From a checkpoint of a small transformer trained on Wikipedia: 8 heads of 64 (2 for keys and values), rotary positions.
MLP neurons of a small language model. Each row is named by its layer, matrix (gate and up: input weights; down: output weights) and neuron, and shows model dimensions 240-367. Each number is 128 + 24 x the weight over its row's rms, rounded and kept within 0 to 255. Numbers have three digits each. A neuron's up and down rows have the sign that makes its largest values positive.
Before each neuron's rows, "fires on" lists the tokens most often at its 100 highest values on Wikipedia text that the model never trained on; "fires in" lists the words (lower case) most often at its 100 highest values on Wikipedia text that the model never trained on.

fires on: " some", " Some", " those", " any"
fires in: "some", "those", "these", "any", "others"
L2.gate783:130112087160128140138092131109170088035133138139113136121108172154171096148136149125152136117128126110127116145116147120098128136160107122125128151140126138071120147112173129133112147151144162120125109137183122113130117077142090110119110140118115136100119121114110123086061132059138147163098139156145148119116141131099115141098134071139139139121105146090120107139134153146195178135112
L2.up783:106100139122117122141167095129110093087149136121142097143111140137112089152115154143154141137119152113153136149090141181104111140128061101118177146130151104094178144134091146092165089136133135125146078114155111088158147119132108152098123142102093137087143145168096127118130112139101112100088109126145150116113133167164142142118129134138148107083170115175133116139128086112160126085152
L2.down783:134131106129117154123108138098176122117121146110159146146104134166147157157111150143180141160159091084125175156144135142116126127116116130144129160111145096112136123140122081122164115141131131086124116136104117108144179119123143134109084117073105112168118122113140115172115136111152118138122068109120149131127137127160118133106164145095176174147138116121139034155148134125189146117101

fires on: " to", " Despite"
fires in: "to", "despite", "among"
L2.gate520:078146154157110154108103126145082126117136125141135114152143110063112089135148170139151127140117113156124097094148122149127166132132147105123096127198103122121133122163159123110139128147155116124109123075106107146095130118134124129126132161150141149103128131124115142116112151139094111113113096135130106170083129126122141116159139114127134155163109132144120131160113151151095119130114
L2.up520:093159151185097158117112094134129153156134146127139170151151132125107074138170154142116133121138137112126082078134117150125128124140115148125101132117158125130140158132126080154100127201099106163131121096091184107101121095142129120120178102105132185113107136132081162089136174122089137138137141142087134152131105145128123100106147130138140126112136172151103136154138117142133141139135
L2.down520:115134091156130104108103137125131080114102124092109115132102151114138102140077167124201136161114135101163129149140128130112142149093105159120144133124121097134104117116159098135091101169086119150151139083136105159121097142089171131113138115164164156106122122153104103164130110086148175135127161047153091122143147156147106113162160154119155140139136139128131107106097116128125117124111

fires on: " This", " this", "This"
fires in: "this"
L2.gate1170:115170152142109142129183120116123107115146152154135110148124141101089086137117172133143104139108133108102123143124087111122147110107158089144096112097119130127177158126123114140142120138136101130158127076116122140153108098190128130112120120102150140127167105138076128134112180109134169120107155102115103143175145111120146119150130143145123127129064107137107164165106136179102139118141
L2.up1170:109137141160124126140149123134160121111157131133168090138102150118136099111110160075122093133136118131137118109148131118073141125094129106166113086107086168146158137153124136135125095149123106155157171086158127141163114120150133089139117127141122108123187122110075060120147147123101172088115146121109114100167126108148120103145111113159149108134083095144097163153117103130141128150111
L2.down1170:118135117109145118169122118069162101165103118104149133152117118160119096114097138103166150126132128037112154127143141103095155128097121113100115129145108111164107141124150117140133114131112174097114156126129127123159145068160174101143123071137157150125113159156119116107118183118090142117152101121113117111110144096124125107117150107107159096153138104086131097122110088167110127123121

fires on: " to", " may", " through", " who"
fires in: "to", "may", "through", "who"
L2.gate171:125122191125140166124121139133145147144110087112153096132098106140122153132136134105084113137147123099172168137115163080120112103132116165116117139121099164083105136138167059182137163158118121087108130134142142152170158138150146111152106127139148146125135146124146140145133101086114172113160136132119135154108146183077119126154088104151118112148128130125106134135131174155161124151150
L2.up171:130133120087140134141137115157092129123121175163133118111110136114095162132091169137105105155177110138118155097183143154118148139181091174131130136137087107150135090132134123112176155151133129133142108127132093130141151101156145121106108151104159126111090134118125114110117121117128124168118106106120116178143103172152188136128168110158113145091147083100089108111114110120123121159128
L2.down171:109112133133123111144121105165118127154172093137135150128136146141102152159107156119123123068181115113135147117134108127112116140153109143133128140156125122134143104142130100122149109130104149077142108163112141119098125110137156112149094103117162130111130099107113122142142076125123118136120110140157130148098118113119135165090182135141131141146138112150131129136150124116143094077113

fires on: " having", " had", " Although", " still", " been", " who"
fires in: "having", "although", "had", "still", "been", "who"
L2.gate1250:099128119148137147144200116112093135141146125115131104111113148144108067135106156138126103114105091133121116141129148110127116166130149106124110109104122143112113133156128158159092099211174099067108089142138135112148104143142146129121121078130105115142127125113099116134104155127135136121089126139123116114177171138101131065135112124131094120149118116091135142152129124143105108119148
L2.up1250:102126107133130176138124092098099125184194148177153081162134118126138134101126150109089176140112131104103213132120120123122126093131087149106111119133149058120123110157124127101113116135159111111148150150134121097099135159145148194117116146111119167106110097124132129137141103176104093068133106123158159130124132147127158152173172139130139141078097106142075115101128165117100131083158
L2.down1250:129136129127137157107104161103128134138107158138109141117132119141150095143125088110195144134142122163118154135178132122153164121136118169114110159192137122133163107104124093132142144123110170123101117117130143125140075096161123118149160140140132113139083149128111110132102126107110086163140134131092132131166128155165122129129167116126121109119107119124115140152127095102114146151127

fires on: " also", " ever", " Nominated", " even", "am"
fires in: "also", "ever", "nominated", "even"
L2.gate911:107180132143126128138154073137146157147112156123136116098140137106088131124110109129135144130149168105121139125136129124159174094122106116162108139125093094105105104130130119129112144150122105126110108095119123129112164143159109172125110135139119131102112093124139137120144198142164154107149101120144137123127130101109109108151103084140110132135134170142136139134086109151131109124110
L2.up911:079129133115133134126117110184141115165147173119138122148118139141111125106129131153161165145104168106084135107158126126128146151079099137151154128159134130098104148113158133069134163153133146169179157083128150079157125096160120115117097119107106100110156132161179129110092198110173154085118138136127102100090114117139154091119086085176115141141132141118168144108121168124139135133118
L2.down911:074130101156108137126142093174150142180146145121130147066122116125161108158116106109115124094133149110161123108127137116151141139099120151153124117152142139119104122096114116146113157171134124155112143108132105110125166134140087123151145146166151168146078089153115110136154146098136133116139077151114192155131119082121129104124115147122105191131168112136132124136146115125123132139140

fires on: " up", " to", " at", " into", " within", " outside"
fires in: "up", "to", "at", "into", "within", "outside"
L2.gate1073:116111125135133125154128130138140138139142132145096125147148165088154117170156079149157129097147153098140146097149166161165143132101144161120128119115099105100058117131126109123124141130114131136054094115172118122136149126114151147111113151159107133100076068167129156112161119126137117076172140164129138140111160098157139102145148156147132156126084162125098099144119151117119109097108
L2.up1073:098160150101124137098114107123099090136120149163143085117129144133092135127088140117144105117176154143131118148116133145135122101091104090184128142124126145123100110157141144129139129139153139138138126187162083103143176136164120107099123143121141102107139089179145140117123130118141140129116079129122143158122126135151155135098122146097110177133126142111110139162149135111139135144150
L2.down1073:114127111133149120154141129157163122141101085133207145129123117106103119116131113138151147091110124142127145112124135129144084152111161066115135134147134125107126144104085081102172103096107134119103117112101136101098118143127121118148117119127154135095137160084154145155115131145110147093103119188109092100124191140126064142148114108123182093109153103129120087166102133164146169129088

fires on: " and", " or"
fires in: "and", "or"
L2.gate176:131138119141130098113124137169154151100126129104138133102137127136094108122148109136118129129176114167147147149078124124107123141129085176108134140157139129142046107113091115148128160134133155129079114119137153120128141137115127122145123106125122092091120120172141119125126137141160134152149102118137092174143128114074111159081131055122081105160175109124148129146159094134149162147124
L2.up176:139145115141126131131157144161196122119142119140125098136073118142123149137112132113109128111118132130140094134157159120161111087162146113124113112105103090113094138167111121132140171119137112110172087118091132121125151142138127124096136062136173168105103160089116161120147141129113122115105121134155115112125112129146128111188116122111130116082110117092160081135126186141150075108134
L2.down176:135078124101149131157072110121130034102148130163148113148119105130135122095098138127108112120089160114128121125119129154146082132099140139135124119109095178106117141186129087154131134150175104152099123129122128076155177133116108151140142097136113106165108124165130155123093133120112085102176128141160158174149083171145152097144107136147141117079104148159118133144155119084106113086129

fires on: " in", " by", " from", " to", " through", " among"
fires in: "in", "by", "from", "to", "through", "among"
L2.gate887:106110146100140144099104118124142125132149146124094107122146126090126178103124145126166157132132132128097141107139094140122140170143126121108076157126100157110120133097168139164110102152125152100087122081175141189124145155150124171144103144131117128128165108068087155140140109118094115093148110081128096118128108117136111112125172119114132147146150171140087151133145160117098096104109
L2.up887:109153163107137107106123108155102109099149144138118108143155126127135150082129196127143158121117159159104110090176113125124144134146113140128093142150130137158154152110118136158128134154143129109091177118102131100144143169137087123156123152127102127144131127126134116130152122098096091113124097129083128101132135144164127086161146141139161130152132142139096106124111140148152085158127
L2.down887:202132105119117084130125156091133131147136141121131116129123135137093086159167157126150085124126146103149141126155110090137139087148114124117128085114171098130128123126113086141120140111110129171109134131093117130113149172111120152127171119125132097135131123169130147120124123126129106129135205053131128131143078147142105119118083132148127137147116173134169118137115142141126170139108

fires on: " of", " Of"
fires in: "of", "ofakim"
L2.gate343:147100112150124155122141128119139134083133106122148114124120133105128094139134116134119113146126103114099125139120127119099126115108159125131153149128160122191103143149133150105132140104132105186137164111134110160122134178128079100132168136124105130122120141149152144099134147110117132099097148149153128145111185145151117138128129123109112145144116162142086124107118111123081120123134
L2.up343:131074144107124153135148112149144146113158149111144124094112134123105152146131175183141117141099134106096120119117129166088129132084157120166143178137154115145125113147124125142139128125127142139144104156143122180140140157117141139122156107153127122137099148144151103138107120103145161121135116165122088121136149108104127126135116152111123123120121134159123138116170119071098100181154
L2.down343:129094154127086147160152098196140133128129119180115134111139119091134137127093137123147132129168107103138158138131178126147080143115148115091113114105147133154172098150134162120149116099138149160125120141119118162155108180098156110152115116121106162110114127137117113124089097121103110140155101124158099093110150095150140154117147153126146111155133115113121174161127110108112097129114

fires on: " and", " or"
fires in: "and", "or"
L2.gate620:135145136122141152115163125104108129150128144134136124058136187135113120140121131128097150141141117151220141145137149096158091121152129157124144159145132115135180165182134153120141124115114131105166090156156114129164152135144122089134090136145160143087100115104154128125100107118160204127111154134092128151055148121055085147134158123153116122127150110114138109101129063114120118162131
L2.up620:141150108081134149144165127135128095112156140148103121087145147112120111108102153119104133117138123142138124190118133109136107116101084128162155112121168113144138156104100121134153141108122125127079111140092112163092144107119121129115090159166164122108114076130112102146152166121107114102135086150131122103140105099084194130163106112155156098154157095116137112125139132113159166119106
L2.down620:128148110156122139121087145128090074125115107120115103095132112135106098138137136160100157147142167165119160122132132113134160124112092136128144129116103128130170100171127140152141128141136112118137126077145124126110106105102070132091097132121124131093102164097140115125116126076138117138134141094110127173131117124140060096120106106158112151121073135133148114097132108101154122137129

fires on: " The", " the", " These", " This", " these", " such"
fires in: "the", "these", "this", "such", "that", "those"
L2.gate65:127128080170123136126126163159130103116098166131069127126134121151064100118124167146127125093100116120087138118143139132118146130123092144174165171143139114144119121138124111134138107137151172132161139102084108062140132117119063106143122147131120137141127120152138124144118137132111084101126109087174122127128159132132107153143149131148101147148122121168133158123141100134094163090161
L2.up65:133112098130139126099141139134115132122161136129084132122103088147136121148097132120112168121084146152148163131146076113128098109133110175138111132107190120137186148133118097115144079084129117128147111132123130126158166107126131106094099140100127148173112142182138134181109109163138125123130147096136110119169117117102139133099135178103175116105127106116108152126136150106143181146117
L2.down65:102125145108166171127144160086085115165151112131157133168128096118151104127116146115186129134083131072137145124161119159126073093128121142173128124166106108118135133102119128140108138125145111145164169161123149148163133142145133117140090135126112112142127125151107121113128115161135134136164169144116167151142166137120112121151140091114126136115155116139162130112115164118166107134132

fires on: " music", " business", " design", " electoral", " musical"
fires in: "music", "business", "design", "electoral", "musical"
L2.gate730:150155163136099120156105118147124131095118100156084144109120170093141108117120135135137135110130115101127095142134107144172132083149115154095142114161078153148136127156089164123153147129099130102112118135159110135095107114110133174125121147102137112118150118117092126121160118112134165094066125123086124105144109157073074135114120077131150134175089176096125091086138129119134101151132
L2.up730:138118108119096123092132102144160106071139134138131123129116111116123149126093116110118161127156094106119059122149132130156109096100149154126113084128084148106148093153129119136128147132148152149094155183090146161114143159137167180136136130130134108071142147153100147126137106152138106140140154112058132098180134146097103129079077106092143166135104121160110096078138123141135129151137
L2.down730:139094120121185140130156125119145124160103128123127095171108164144136121173079138159157120158124124100066132133123123091105124118133081147084154138107161098143141099144166154160115090172111181099165085095161148109107116154180078111124118123142148066133091120116122087195136106125160121154110081176179095118132159131171106116122188116116152097123091098118166158141148145129059139078166

fires on: " from", " Par", " TD", "From", " Tr", " PD"
fires in: "from"
L2.gate126:121156083087107116133113126133101113160105129127105096134162153090161123138142103114101110135134125147151096136119117134107139142144146134127122128143120137154128112114114129174154143149078114085088153123128154142165128122142113127109126122172133143118064113138147162070121075133151126137157134132135115135110153154114174078111112176141150085143095165099149091115052100141113124145129
L2.up126:113107134131125113145119138148128128137108132167142120135129140109100122118121156134128121151125125136125150132153109161150129141095107132152131088119124145135101147098123130105113136119108127123090135162148161100136109150141130123159164150154188168097077104129145159141179110121172114084088113124152138119095077178126157116115128122157178101095080146101111154069131136156135118157102
L2.down126:129100110089136127106157172114109154120125115148125110111129110135148147113152120105116113148088130137154136131112148128130138148119145106151101134112099149097130130120181187114114139179114143119135163130111174122170133115138148114141170089127172151153116150145168160094095084148146128113151125117118099092076143131081159142133126124128139102098105144110166133090081169148141138107183

fires on: " business", " hair", " sexual", " Business", " invest", " Master"
fires in: "business", "hair", "sexual", "investors"
L2.gate1204:150152139128146127124165138118093098137129105092125107074148135127107152149129121172138123140137139115136120142173123150127112128114102137139160140135136112146168144106085144112159135121118150102105174137137125113119101106150136172150144127129145138123154170106134122129083126089120118110097117099163143117110134103148115139139082123120169118136132144142137140118093122109121135156133
L2.up1204:109125086138123127167100127111159099088150106138110142122140175148128144134115128147053144120107085143128126133133127099167158134135125139147153145101132107111136140095139133093155162103121146134150085153102181143114142145104134070142114104156096149147141115112119101109163113124101090175106172155094119118119110180130118132107132109120133132145079099141116158141079140167097107128130
L2.down1204:117122085116125140126141140122139109122176135110136152133111156122150159109106099142122124151105100141127117114133125114154158119156124125116136135067136142120121172131121152116150112098118114090126120112127137110161079154134103149106133105165088102130141105102120097121150133116118149163124165162121153123140149155110098120143180081142135169158117150118123118147098168147101100151100

fires on: " this", " This", " same", "This"
fires in: "this", "same", "an"
L2.gate153:134145132112160122145158123116155115128096154087114120128081142119134149101098118099114141096143134082146132145137108082116108151140120107144149144099102107120080159127173145094129132132117128147123096174133139159157089116145104120108143147150150088134128152130135130171114159173120138121092134134090099133128169132122116115145115116083128098116109061123145143114162159134159130134122
L2.up153:120170171182165104110128153146153110134116179142134083093119152142133102145110094107091126127170101087145171129127132100108127147102112101139152133103129131113123178115140166117145099094139106188135113101148122136105121109128141072144155094175122124162133140140118132115097126162134155113151132113094136115169139108142135160170095152095134118102117146124123111085155111181132120135138
L2.down153:134147175148149142103118156104151131180107132112156106166084138108095151086114131133089142141154147065117104137156133098111115125149152094114169185070074097098118106154175102094120099107126138125142130163113151154175100160129143128122102123172112089164132121163108115139138142126144191105121110118106087140110131178168143103120164147121138109098159106094178167131098130172106134115123

fires on: " of", " under", " capital", " assistant"
fires in: "of", "under", "capital", "assistant"
L2.gate372:142150115116164127111137116187121162105141140168122132121131144111157114112101173132114129109142136077110135129129102076132148139115121144125086106111119125175132100092140180160111134098116152130139116141127158166140133166099124110178146129114114120164136132129155149128116110136103139142107144113103114114148112135152096120103101151123057117154184134159121143071149123130097147115156
L2.up372:130105118140150146136147110160091104088138131112165128103138158092120166159098120132117106099129122110117142128154112170075181156103117172160132097109128091113117127124124082119130104136088137132124124141117133144119116110119125134123159130128133089129115106122120109131160125106139064158150095157142110120165154107097132127104113117107117107124179111099150141130149113153145086190145
L2.down372:157099129131117119120107133150144122116102119090113111115097086119125140142117171112171108136170086116132135138130156161088137119126121108085103137101127084098131112124184125121170172128103116168130085128138145140158132150140133118081134118175117101151106084138127132124130121116129140109143118170136092149135123120155117139140131126163122101100123124156145147121119091169116127142146

fires on: " part", " also", " came", " film", " directed"
fires in: "part", "also", "came", "film", "directed"
L2.gate833:164130099088162101100134163139116135133088080139110097124097183166113135152107117139121143171110101098139130188096167138168097088094114123078128135118098121182080117145130147107170117170122112146102130112131140145104123091119145123113119123124151146147150117121134138145130123149159138123141138154185125097125136099126151168101128132103157133129163074146101127144105104126116132091169
L2.up833:131153098120203109089119140144108129091105107121143125174094111141139136160088091135111143166118102089121128082162141134150086099135151122097102122116139086169122126116133138104177140170110116111139141081135114137092092161109132124150086128145099157124110098134137105150153119167111125116128165146120136107131133107106141126136144118124140120073168135167121157150144127116143118115126
L2.down833:174128135146129107146157163150112100125140126161138157083095100094104098109109178176117077135112115112138123135131137102124141144105150168140134141134132123126109157116122120089156157158066106102136145084128153139151124139146160150132107103108122137164207085089175118128104137127137160114091090128146167103064097128139137143135114150099103170169110097095108120137091144082111119137151

fires on: " with", " to", " as", " on", " its"
fires in: "with", "to", "as", "on", "its"
L2.gate738:127105119105119139147142143139082136128119118162148092158151125138156129132139121123156151091141148133141089109110114133151168133119132147116102131153122119155109193150097127152119146119120096142121111131154132176121144130116151188147093127127113085155115098093123153102134151124132090125145079161109129103200139137134091136156126137153090149130112122153129132115136118091171105125173
L2.up738:089100117095129114133080123107103129099116129081125148108139151133094061112130102122105100132122148122134139120157114077136188154113085142126167141154127108124166114172114076122134108109127134132110150113128103137140114102101088135156121135129133085090138115129120118146130162095133108139146146128156159126130107138127126154140141139127109136159125103175122092158174159138132138152122
L2.down738:128156136143148131124178113102126080135147127149139151145123145103149182111120156113139149127125098116099121141124142137114122117132173095136123114101133124143107152083127165130144130137136123128102150133132114132092141163147148149093102121084146156141100141100104122139146062125112114102125103160085107094115153132097123110117142114127150134133133090087125124112111117094159117080146

fires on: " as", " name", " named"
fires in: "as", "name", "named"
L2.gate151:136151141118165139146135106088119148093141152111154108115103130098140084140162172154129130128171101079147165149098118129127128121168137108129093091125134127141105116131146097117126123089132128105132079133139134129141109139122126131134172140116139115151127092146169118148126125136130116136117155129100109124128097147107144169113108125126141117149114153137153093088126156153147138104148
L2.up151:146143159111139149098124154125129132122123141123141123111128176109125165133119142103109149148111127139103116125120111114113184101121161125149121129132102059111202124119096141163138125129125098154174110132113170152089139158180124100124117132124102149142108139128144144128114121135128085164129127161139159149145103099107132081105109099114142131125123166157139160136150142133162116125155
L2.down151:118070133095128121104104147097104095172099172072115134130139140144095173121108121120088124150110136170125066103116151096122150130106102131134133149086092140126140138121119169116128139188137155105127135140107107147141116117106139162135112139118121107118115154111125116102105131117140097122140120141187153117184141080163124166146188154124141144082090119140126125151125090123106141132111

fires on: " The", "The", " the"
fires in: "the"
L2.gate931:162095095173164133148147167146160125126070138131113145124141130145099115193135106112130110105060104127127141179135173115063108120138155155103115147133117110148168120144113126139138137132134142127115142088064142121124121132125152136110124147101146172133136159117142124067125130113107133116125096106116140155152151094102129092119121081125110143118144114133138122119116157085144123086144
L2.up931:095137114103141144110130113127126133156161159140109134088150172089139109134132138138151125126125098150127117169138126123155087131123122133135083097145110108146128098142125107124149137152141106135139126108167118138154098124130109179119115199109177125124153092084191120127086119152103134146123124088168166136141117166077150117157159090141124158135146100184137148088116174137150140153138
L2.down931:109112116163132126091123112104136123142098147171082131140107113134175116141135192136151106134100136137113122139109144129140124119105092145166114104097163141168137119138127139154170151146135138140149142106148133126144115139111104120144154112156101132114124096138118124152150141122106100099109123131191144112179144152065168166144189117145088120113132117108091122111130152124111135141146

fires on: " at", " from", " At", "ath"
fires in: "at", "from"
L2.gate1231:159133127116162151125118120133157157108116116141093151061102140102093136150131128113178114143169126077121115094138083140145122142167131082146065131160115117139164119154148089104097145100143140156145149153134103110136137106112106136115170104134094198136158139186122106102127140155133113132128146132129134126167119143115066112144147088128132121129110128148153164110112149111132156155121
L2.up1231:113137122122121139117119138145146116120121157126127129138176118098081156136110130146119161124129134175119109129167127164108108156156155160122114179126121111187153141114115156120144109151146136149155105109164083116110161152110138105121133119127150132128112148138126143123149097085106170096131157118112098103104117161114154132128135177106142106126098173136106141100143115130144090098136
L2.down1231:159123129101097160132134101132109127166149152120106162089124140129137147110124148116093182090121134095104130160137119149109165112166122082112160136094118132165118117138093151160110119138133113144156117112137151125086145149087144133135145132123131078109148138130126114118117126108153136095136132161106093145135133111102191138140135140114154123147141136135101113139119145125098150135138

fires on: " a", " at", " or", " single"
fires in: "a", "at", "or", "single"
L2.gate210:156108120120060135149144146157133089090186131184162118108093149123103125123129097110126105103120095154109102102084104159131084097116104135159124097114096170115136133173099130158134166099108160153094086131109147095116092153163074128079128135135122175121127157121092131130103175119104159134135132138106113170158110138125127186138107147134114124107104144117104141088144096161125121162127
L2.up210:126114125152099114153117134132124146075134146124119144088100153112118153118106140114167095143156127097135134148163116123142142122100112156162096123139125107159162134165098131097127153140090125117130132087114125095191111107134144117151131117126126158064124122096145131125120160134130120166088086095135110097112147133148134154155116125112136145062157162099160132110112188130122109126152
L2.down210:086137138133126147095145150083133146156120110104116133105156143150155091116092157125114127129163137133102156140115160121137111138143138072135148121112165109159121111129114126073111119129144114138124155060150129106131120093175120120104142148133124112180129074128116116139127129135128117091093124098142153141105144101120118150077140105104161121103156103122087165118129111096102111150164

fires on: " to", " between", " from", " accused", " defeated", " against"
fires in: "to", "between", "from", "accused", "defeated", "against"
L2.gate603:089145153153185112146198125141120111128089073127131135111127138117129155136092100120142128076077076143118101104104114126121122139148134127130140116148140138154160140149167103155119134141157098086095105124145107107087146080132155149093119132131113161124115096105120189181114153114135149156133149133097153106100097147127149098147146135117124099102104126132121076113114130146139151161113
L2.up603:134198130109126128168132106114082113144100117157125073124120150094149130151143130138163142107172160105118150063129142092130155112119129105121136125127078144165082133144129139142134130154156121128167115121131131153134124136167100127137100130132115131099109111163138152157147138099118145098138121106139095143114133132125143124137142127138128098130127165145124138134085140167164095167156
L2.down603:123102125116167132139127114133081101089093088126114154106135129075164136165148114108130100120147103105130148117133138116077136126130154068147146160196179082113139143132149161162133097125143097102146135107160120131118133132145148119156147130139060130131125094082132124111138109099159104108105159127137112103111092131143143114162206118118172165101144158100112095116149116154100152109114

fires on: " of", " from", " by", "pp"
fires in: "of", "from", "by"
L2.gate1083:168134094103120138092122118128128200111169112114116081089117127136149168105150154163130133161112124084143121187148137102102139158128100071139132090157132164124152133131207112139122123117118122108131163128162147108119139082134113071107121131147129154152118104110136129095080109149127160106106136138141143103121146126114133112125137107137171126100128128140105145128134171122123087144105
L2.up1083:136137149111139168121094106143152122136216097118111130134114149144123200107134138124144145141153127105168125170172134112075135166105091120115150125159092162106133150109145117122116169081148096102161127152109136116103101111134146099148124112165125134136122149133128125106079114143114177141152098157105111107147125133132104158134125115117105088130115117154097123103109141103116180171108
L2.down1083:123100148134158141167158131156146140152131111125120149107115121126092080128170127106137195081149121146123132134142098129129107133128099138115123105116143129180145165094122139109146156141154122122105153150120144153148119122053128129154132102125107103082112115137129138129151135123130112108123104153095115132103160118106133137100162135141147088122121106102150132101131191145154139100121

fires on: " as", " be", " were", " also", " are", " both"
fires in: "as", "were", "be", "also", "are", "both"
L2.gate545:159088153123107111101112128125155170169124121106108161159134157137143146178157125135135114143123127100081205131111168094151151121155133153088116100139099108127053143110164150168141126129099110100093170143110084108109139140171154125118129149088148127156127117120141116094152121130166112113092092132153127134125167115145119071145142160105102099130112155089133136123104156128141106115122
L2.up545:145119170126132114086119106111146154143112120099134116141072151092139124124132165166131121150136118142104189122118139091122128078119150140124123094085126106098098143075145115110134114105113140099108095179096121111133141163125137130088104122078138127163147133094170105135135114093184073096129079131081083123123130121184114103134133124129152165099110137138145136148164142118153156069116
L2.down545:137144134151107113149097107101103134138131096144102125098140115139097114130118119122134172119077107098128133134158164090153141148154150148160085111078105167106117107138153162104130128143111159109127146129129119136178121087120082171128127112138144144146157092111071122122136110153145135158092124112159160139113151101144119157125122165160087137110152190131126112132133113100166114150135

fires on: " years", " year", " short", " contract", " two-year", "0,000"
fires in: "year", "years", "000", "contract", "short", "season"
L2.gate472:151114133131121124155133133093090102109118190144155143163107163126125100129165142133107115105113115159156119129126144109143115090124097129153138111085139129096108159132115153098179138117114088148168103115145159113072165106133137088178179081128122153107103110130084141102095171104110116107127122125140082133118116163130098115161094119125079079117135123114134110150134189127157164061164
L2.up472:100133118152113104142088139134159080096153147141128147148125133124138098120120119112119114144136107139134165131160135129094113126121127180169140127120098123103142135134129132080126117103122103132176153154136166159092125114147120141140152107122149119109139132130132125145107112119149118095128108171110080130095144142117150133160120101078106134079140092171112147124122178107128151067104
L2.down472:145112101122115114130107136129101077149155156103101153127147144159120180098101138141098132129118135162125136130151146108123119122128136126134114113122148123125114120127132126092168133099140129164124122167122150116086111123097085073147166108139089112140162142118107136130099113157117118139136160135154129146114121141128115072158108098109117086112109143075137163125132148156103168108162

fires on: " under", " 2;", "akrish", " At"
fires in: "under", "2", "gopalakrishnan", "at"
L2.gate272:145147156119106120142098105164141142185128135090074139093126133105099132141122137156140107148142085100145090110136105128135178121131099168150158153100142147126141062170138128126130135105146141107149170127105081110131111124098156136135141129131112097122138139111138154110089103147112143126119119116120114134136175148144137160046098107121110127159157118141160119140128121120158098182118
L2.up272:123126149135172149114125107129142130132109132140094153172113165094147106140118130129088132147118170103137073149153147119127156136146127146160152162129157120103087114127128130115103078114113157167091165114125108146099150150079137149107162098176131124128122183140121132154126132155140174119165120108126142140127113131140136137129118139136126144135129131105142162121147079124124134158142
L2.down272:139151142169104144152141104188148100129113082102133102100119123151138126138164166146123101140162077114162107113131132152150150092115108167214142176140155137116133106142128086162115163091154108094176155109140130122131144145105122128102135160171111110146121152120129177127068127114111131105095147148092139146139161144159127122097137128095127141090102126130181141130130136144171105144134

fires on: " with", " With"
fires in: "with"
L2.gate1081:087121102121107115103088095150109146081154136164099125109093090141109108122095162120108139108161157159182105141094123163139161134121122135145171114147133117173137153134129133146125143144104162177148128117143148132139131113128111130175128101170101110127097146084114127122097184155131173148103115113148146124172108097096115117109057158121110126150075130116093119122116174105124127143111
L2.up1081:112143119118154147120124131128122127076135156105151121121135113119107103148154134120083114110181153128144118133092110160129137135131129174113141148113147165139097104165109160149131108156136166178122125135119152153151121118136148124170168104168138132149090152165120117069127146101131149132110134137108093143135121129154130115143072144164128103120122170133149142130131130115139151112094
L2.down1081:079122104153133124141088147155095105122183153183129116188122103151120136099096170120113143115176161137124114127118123128097142115135100116114099126152129109169148141081143165170094140133151128143143152125127162111100146129107140110144136103193123127153105154127124120139102153147109162124112120136112137135125158084145093066134093145138092106125104093157111152102141117125125151143114